config.toml
n_layer = 8
activation = "tanh_gelu"
rope_base = 30300.0
qk_norm = false
schedule = "cos"
seq_len = 512
dataset = "wikipedia_en"
MLP neurons of a small language model. Each row is named by its layer, matrix (up: input weights) and neuron, and shows model dimensions 192-287. Each number is 500 + 25 x the weight over its row's rms, rounded and kept within 0 to 999. Numbers have three digits each.
After each neuron's rows, "fires on" lists the tokens most often at its 100 highest values on Wikipedia text that the model never trained on. A number after a token or word is its count.

L4.up717:492496534520474452513461477485514509507496506491527495481521531479479488551488549478475503470495504474476522484509541510467496509509477497469498522496449521470464521501493459502472515519484528478497497513499470514469526483501488499503458541478483510508528495501513513495527472570511544527
fires on: " it" 16, "ly" 14, " that" 11, " which" 7, " It" 7, " music" 6

L4.up1112:458508494522481505455520506495484568523468484493498496470509497535477479487492519501501478547495533523496513510553503467455434515466490507491494535500502476507474475513487475456519511460523497475520509466496463506479532516503528512512512511502559507480511512497477495522510511540497484522
fires on: "-" 29, " and" 21, " the" 15

L4.up211:500535476510472490481532435507478519505558486497462473520499476518472460468501492488541484506501461512505505500479502463556506458501498501466441497487514474502502487544507514520472541497512483526492531499539455509497519464471481540483509524504507480487492535492524488474494506504520487557
fires on: "s" 26, "-" 8, " ===" 8, "ett" 7, "x" 5

L4.up665:454518537519532491533482512479488541508539478515491504435507495543483516513449510485462528509452545485499534528509511472516482475474483510477529498487529503494479513501514481503560485559452478480491462487483527441560460545527486521491488507455481483498480516478496534511552506468483494493
fires on: "," 38, " was" 15

L4.up1135:493494530497498535528550471508485529505484465504513551522487541523545512511484503513531485478489499489484505478528543486511511492542521522479462463488475537493502503502488471505497510488561544529489515486478527499484510490489482498536498556492507533520495526485522492492530515502469505510
fires on: " P" 16, "P" 11, " " 11, " The" 7, " L" 6, " K" 4

L4.up636:473536534525447524511500498475502489494489505493446474519471509473516512496505495511523487515518496501541514526464499502540465522480483493491489542477555489539487484519550480505500478504524505486472455486509526526536489499513492526503489482499461526469524508482525518462528541500484555484
fires on: " and" 48, "ii" 4

L4.up504:514509472503508539496523527515517520484527506523514462503504492522553476533533480500511498511459520535486482497474504476524511506481514534486506524492504492497457450489462533509475491529502523455471527483537498503515447546513515530526490532511511497519475480478443482508542529520492506525
fires on: "," 29, "s" 10, " German" 6, " after" 5, " and" 5, " the" 4

L4.up806:535488507508468528477466481552547512486525466502509485463478482509488445518542497489521504519487532468514482518500480498482507487482536509505472538455497472473481514494444492510475542496511520511474503481521498547517519495457518546504491481556500514472549502552504519523552528456467533488
fires on: " de" 23, " re" 14, " of" 10, "." 9, " |" 8, "\"." 5

L4.up882:477521518496516530486497502517474538529491471512529503496528540483496467509487495498491488487485483505505531494550510520508503458531492495458496499420485568497539506451513492525540528512495483506543464533506555478520499481483492473471484517483525467520539490513470467491469464482526449542
fires on: " the" 35, " " 15, " top" 4, " |" 4, " The" 4

L4.up26:492517435490476500512497480469539452546521533518468495493512514455515476488465504497514519486496521551454474546475527511523487513463489496475494526505478475504487474506504499446503499548499491502532480488508483490486520471531478527499540499537503514496457508503506462490518550474516525514
fires on: " for" 46, " in" 8, "," 5, " and" 5, ":" 4

L4.up1287:525514463513514529480484484484526514489482481519494481532521473474528503483498505485492475459480496507488501484508513504532486484542503501502498473464501468548481502487497481473467473474486524547479499468508526485486527464517564480520497509513469524513485520501472477521531513518480466499
fires on: " and" 25, "\n" 23, "," 22, " in" 6

L4.up1354:520551479492520495493527512464506473521503505512479500500530525520475517521499485483501511480452511494512531500507525529477486439481510474463480502522480470522513507486481474534491497506478517480461512463499468511478536490488514493535511517488522499515507496523431476498509528550501511545
fires on: " to" 20, " and" 19, " on" 10, " of" 6, "ed" 6

L4.up835:478550490504483504524493504493476524520522486455540467557474557508491485516497494552490447508505503545463518510515526488477509475506500533465477532475507500473455476478511489524522502504513473477502484516528523520476470526487497489543516478535520489479496467512519532529515496482463526499
fires on: "'" 23, " has" 12, " had" 12, " and" 8, " was" 8, "." 5

L4.up322:492475478477481557533501537534432505516515436485490499529519515484445535521451492485503459492523477493502516537542510506493502550508525504497511464522465481547503520497490511473519535548515527507488524568521465505508513479522487460488512516512499472501502480467547447456458472515493494460
fires on: " the" 50, "-" 13, " neighbor" 5, "," 4, " (" 4

L4.up592:482515472509509515522464562492514501461552446509515493483518475522539531477532491548492519515547493510509524480466510544518528523483485496477508525531447459487509510529474493497488433560485485492470490511508479523528466473463564522488475540482533473452548537435506491492490506509494529491
fires on: " the" 51, " which" 14

L4.up1417:509506459465477467506529485499465494514525543499522483507458518483471492518505497468452523468555474540499510482495506477483485506488512467491467552514515489488533480520520522472468555548504469510489514517545469523467481494523518481519482480499528551542496529498512469509513475486515456496
fires on: "s" 29, "==" 10, " years" 7, " points" 5

L4.up174:491478533501486523475494490531488473472509530486521530539506536516493519471491467440532484504473521487421496550485474529484519460484471504475494494502519501489453490489527505537516512483486513531532504533504488500478500502503486474479496494527527529500507482479540493487506508510483556487
fires on: "," 59, " over" 5, " of" 5, " year" 4

L4.up407:482499521481498501502474540498501488515504519522543463487478469496502520529498468564507512487480485541466542539546517521517519516477479493524471486493524500519454515530536471496504544489496447492504515513514495446528559494501490492529437537493524480478505503526522491499524473489481499497
fires on: " |" 46, " that" 15, " King" 9

L4.up1002:530499527491498471472475472483466573500510492491503521444490488485533533486469458493527540488555520486495497506530508461502489514485514485491473479484524500480485501519515462529526518452489540482511520505526477498485537470492530514526504514475509485512487513512536492519470473532515477588
fires on: " and" 34, " " 12, " only" 7, " to" 6

L4.up780:489524472499504485510461526492501522473499478459492475457466458479528525484497503529515488504494495525470473548453538478471503564504478499531416479499506510486486508510539435567464514509520509513493518488492497535489498498529515518474488436463519523476504481534489482491499547469489488490
fires on: "-" 34, " an" 11, "in" 5, "s" 4, "all" 4

L4.up319:474487490459515483498500492495474464458533505491504445492477494512463534504451493518533508474475538579508524508457478470507525489448500525469490485516475520506541513509510487469472488532512488526454495473535500473510516479472512477486483523509480475490485528494492485507486497483489476499
fires on: " as" 33, " and" 11, ";" 8, " despite" 5, " was" 4

L4.up129:527526517478501481502509494522488498507514496528533502494497518507507488477474517481483459508500526522554480533498495511524476500479484464500493528493480501393495511509475488498522506491513546493520489529483510498514470493492475502472510511495526510485535489518543506467498500511509508469
fires on: " who" 20, " until" 16, "'" 15, " that" 7

L4.up1062:462458526557488476519513470491507489472538522516512526490517495518492493513492520515470525533499553467520528518485465480520476464508521496521514527479539528494557552507466572493491495529511481534559527483496484488474491503533546479503486532490475501471448488483518511521477489516527507518
fires on: "," 78

L4.up420:502480474513502522496506530513487495524473484497491464504512487540523487482460508509477502520456478477494469462492521460468495517527513518456470481459478524504461466496485468467531528483523489522469514485493546509496509511507507539487464467444508441465535496527467497513578512496484504539
fires on: "ing" 35, "os" 8, " of" 6, "ed" 5, "selling" 4, "n" 4

L4.up24:513492505523527489530491477517535539480507481489515528495503523475493503525509511523450503504493475573424501501483478479505532516495524484533481512480499485502488465515501479471531493530519499542482512529535498536490530548470555452519558502487483513491502539500461506480506502532490538484
fires on: " the" 30, " between" 10, " both" 8, "," 7, " |" 6, "aged" 5

L4.up1534:504482504523458517542440537484533511513534498514513477527512553505501520504503575506551516485507554489478490483489491501494518472471506519520545449543515514551469502543489505523458491483512488513483506474514508467529482507532435462516459507491487478502467498500493514491498471544483496526
fires on: " it" 35, " he" 13, " It" 6, "." 6

L4.up1159:533460476505484522539489504509459484539538543508541479544504511524508523444504544503530492478478439496499463505515456522491472502492500522477531464506450548497546445524447497547493551459517515542461483482502492479506501470509509523548504477542489530474496478468491502457516508492520505502
fires on: " in" 35, " near" 8, " main" 4, "y" 4

L4.up1425:534509474449516520540466501513484485471512482508504517534514546492484524495499497469499512479506487540465475499485569486555506523466530516516481438509488531470533523524448495460511523493502522527462530505520486468488539516508450491459558493529487499488439509510497484501498516522528514518
fires on: " this" 18, " the" 17, " |" 12, " for" 7, " such" 6, " these" 4

L4.up153:477481495503456533509510472506516451433500532501494499527510523494496501488476467460472496479485482478450504510455510482513547483487520499505475449494480499494530504503500457488496470511539505480503510447523536478517445528427469532510483542516539516447489477506490495501510492468512504511
fires on: " to" 26, " of" 14, " in" 13, " New" 10, " the" 8, "," 7

L4.up789:512497522490509469483499484456512511483468488487504521513507512490523529493501537490437484452503491503446477510513503515450517438513490518494522450492508478531519490502507533448519507491517498476473519485473475453490496488471502537546527504517460461505457451506467502515499496465503517497
fires on: " of" 24, " in" 11, " for" 8, ":" 4, " over" 4

L4.up588:505507517503499508521534557520495514491532461482504524459482470508501505499449533483522519512507542527467526523506526516504522513501494506499476479473507481539487511504531475530518517497489497499493516510504518493488450511483511516499515516494507490501501462496530531525476508545518466509
fires on: " and" 21, "," 18, "-" 17, " |" 13, " to" 8

L4.up292:493452486509528464544498508505545467524471503500473493498482510543467500539595462540522518514524500476499490507503557545492513485500536463537470457511487491481523511550494500482492521461528511519469495559517505495499470506513523496482449531500492506553474506493554519487490538469445508465
fires on: " |" 43, "|---|---|" 8, " Gold" 5

L4.up720:493528512524524473509523462460479499528493537456523512460526503486521463486444435545478471515483509550517527507499486517471475526501520506515477503519540534472521500535497522542532487511535502511463535541452511494497512552513571516492535528508454520518560519530545510498483460537471473508
fires on: " it" 24, " It" 10, " had" 8, " who" 6, " that" 6

L4.up1526:512477570528503502482454503448542499493465460498477487486502490543509563503471509472507447470509507469499507516496532462511517528492458522527496474471488482490523470513525531541483514467523523546527468506459490535471536496477499469492502477468481464476489488502528547502532485495459475488
fires on: " and" 25, "s" 20, "-" 16, " but" 7

L4.up1432:514501482475496519531507511530481488536475462509508503523501531473522502458479493503509491514493478527479517583532543492540564463528496478510491514492505531493555509503542492484529487510493529507519511498545512478507531481503494473451490484491458499523494475500488514485522536538501488509
fires on: " the" 19, "-" 14, "'" 11, " was" 10, " first" 6

L4.up1329:467483480534523467504512454483469497531511521475496498531486459524454527484503494489507465451503472509507526545496519497461507492468492524516501501497503521462555485467482533487523500474493507513494476500537450509502457497443528469483511549463515507533502456524477491457523527469486510501
fires on: "\n" 29, "-" 17, " and" 7, " South" 7, "s" 4

L4.up722:511462508497530491464523440528511554459514502431504518517458530514575477491495519531469485500498513497465495498492489478484566506446459484514514452479526539512481514536487494526527521542520482509474469533510518486532474477522499513459521489491484534552456495507454481471497483496503477474
fires on: "," 34, " University" 19, " the" 13, " of" 13

L4.up1048:480525505485471520555488488467520527503500457513478448472508506448463557515493491524490462502525461506469463459473480548507524541465500461527481493505546478458485506512511485515485506517509471487496464514485499497503510538512518482534499493479520519519486469517500478538531501539442482523
fires on: "-" 25, " which" 21, "s" 9, " who" 9, " that" 6

L4.up467:453492525508532493495505489536456482499495450463539495505536534502487521526487532503524487505511524532516505555503497516503447502521519472498508496498470524474532474486477483484490510540519499442499472460475522434511509558504476498470509527504517491515496456515490530465513502553511489499
fires on: " the" 31, " that" 18, " as" 16, " to" 9, " both" 8

L4.up11:522478512456516494482558477462458500486535483458474492466523513483491515511506512495505449507445518486512483561464536535512518493485511521482500457482528503491535524499542528484521483490496505543525504490486514481497487476545482474519494550531502421542504467501501461521522489464489501500
fires on: ":" 18, " including" 11, " of" 10, " as" 7, " United" 5

L4.up1029:502488467487500497545498521506527502499488477489481517465469516523472506512473523510538485494476503494472510498460515495479457520503483472466510472458484490497459490523546498498489549520514526480469517502467504503482487539481492514502542532497480468500502473499511536466480533561523520529
fires on: " the" 77, " |" 5

L4.up884:504528523506494489468524530507520499511464495514512440518484514498497497504483540515531521494515467493499511526542454484486479579499481464505499518496518476522483504518487458510516520500497530509459529471496465524485559524452459498518500527546518522496493521558473507502539540481441473483
fires on: " the" 40, " to" 7, " a" 7, " and" 6, " an" 4, " long" 4

L4.up899:519511496495455519512533531564522470501488511528495497488535487499478475445508518469506514485524529453549477506526492493472488513504456453473552519507476462526476454516514464500504535475488485463479490474472536512556498513518508448517487526499505503494489484528498525502524485479513479547
fires on: " and" 45, "-" 19, " &" 10, " to" 4, "," 4, " as" 4

L4.up1262:540514460537501494472513503507470508454476518524483546512517484513536512483485514567503440533490534511500510523503503533490473534481512469502522491544493546494492466485500501469460461508476470503492497462510512524467489474546505532511489471508488502484532511504500485502516482527488521566
fires on: "s" 31, "ed" 8, " way" 6, "ing" 6, "re" 4, "e" 4

L4.up914:459485500538509534536469508497493472459499520522506494486516466520472509483500513549474503491525510529503473521439480506526474504563538482489519485509478512491471493494529508532521463478494531472501528518499485482536467516500514529494505495486495526489473476488497525480488472505531499475
fires on: "," 47, "\n" 41, " that" 4, " this" 4

L4.up855:465473467484481502486470524473527532524478522479468499528494489479512509519502510487499492472519522527514514482502534501502540449472466448491551512486493491516515512549523480506525531494501485522522504489514482507456514446508482497517514495507527491497461540489468516490517543526444541487
fires on: " years" 19, " in" 16, " Fort" 10, " con" 4, " state" 4, " |" 4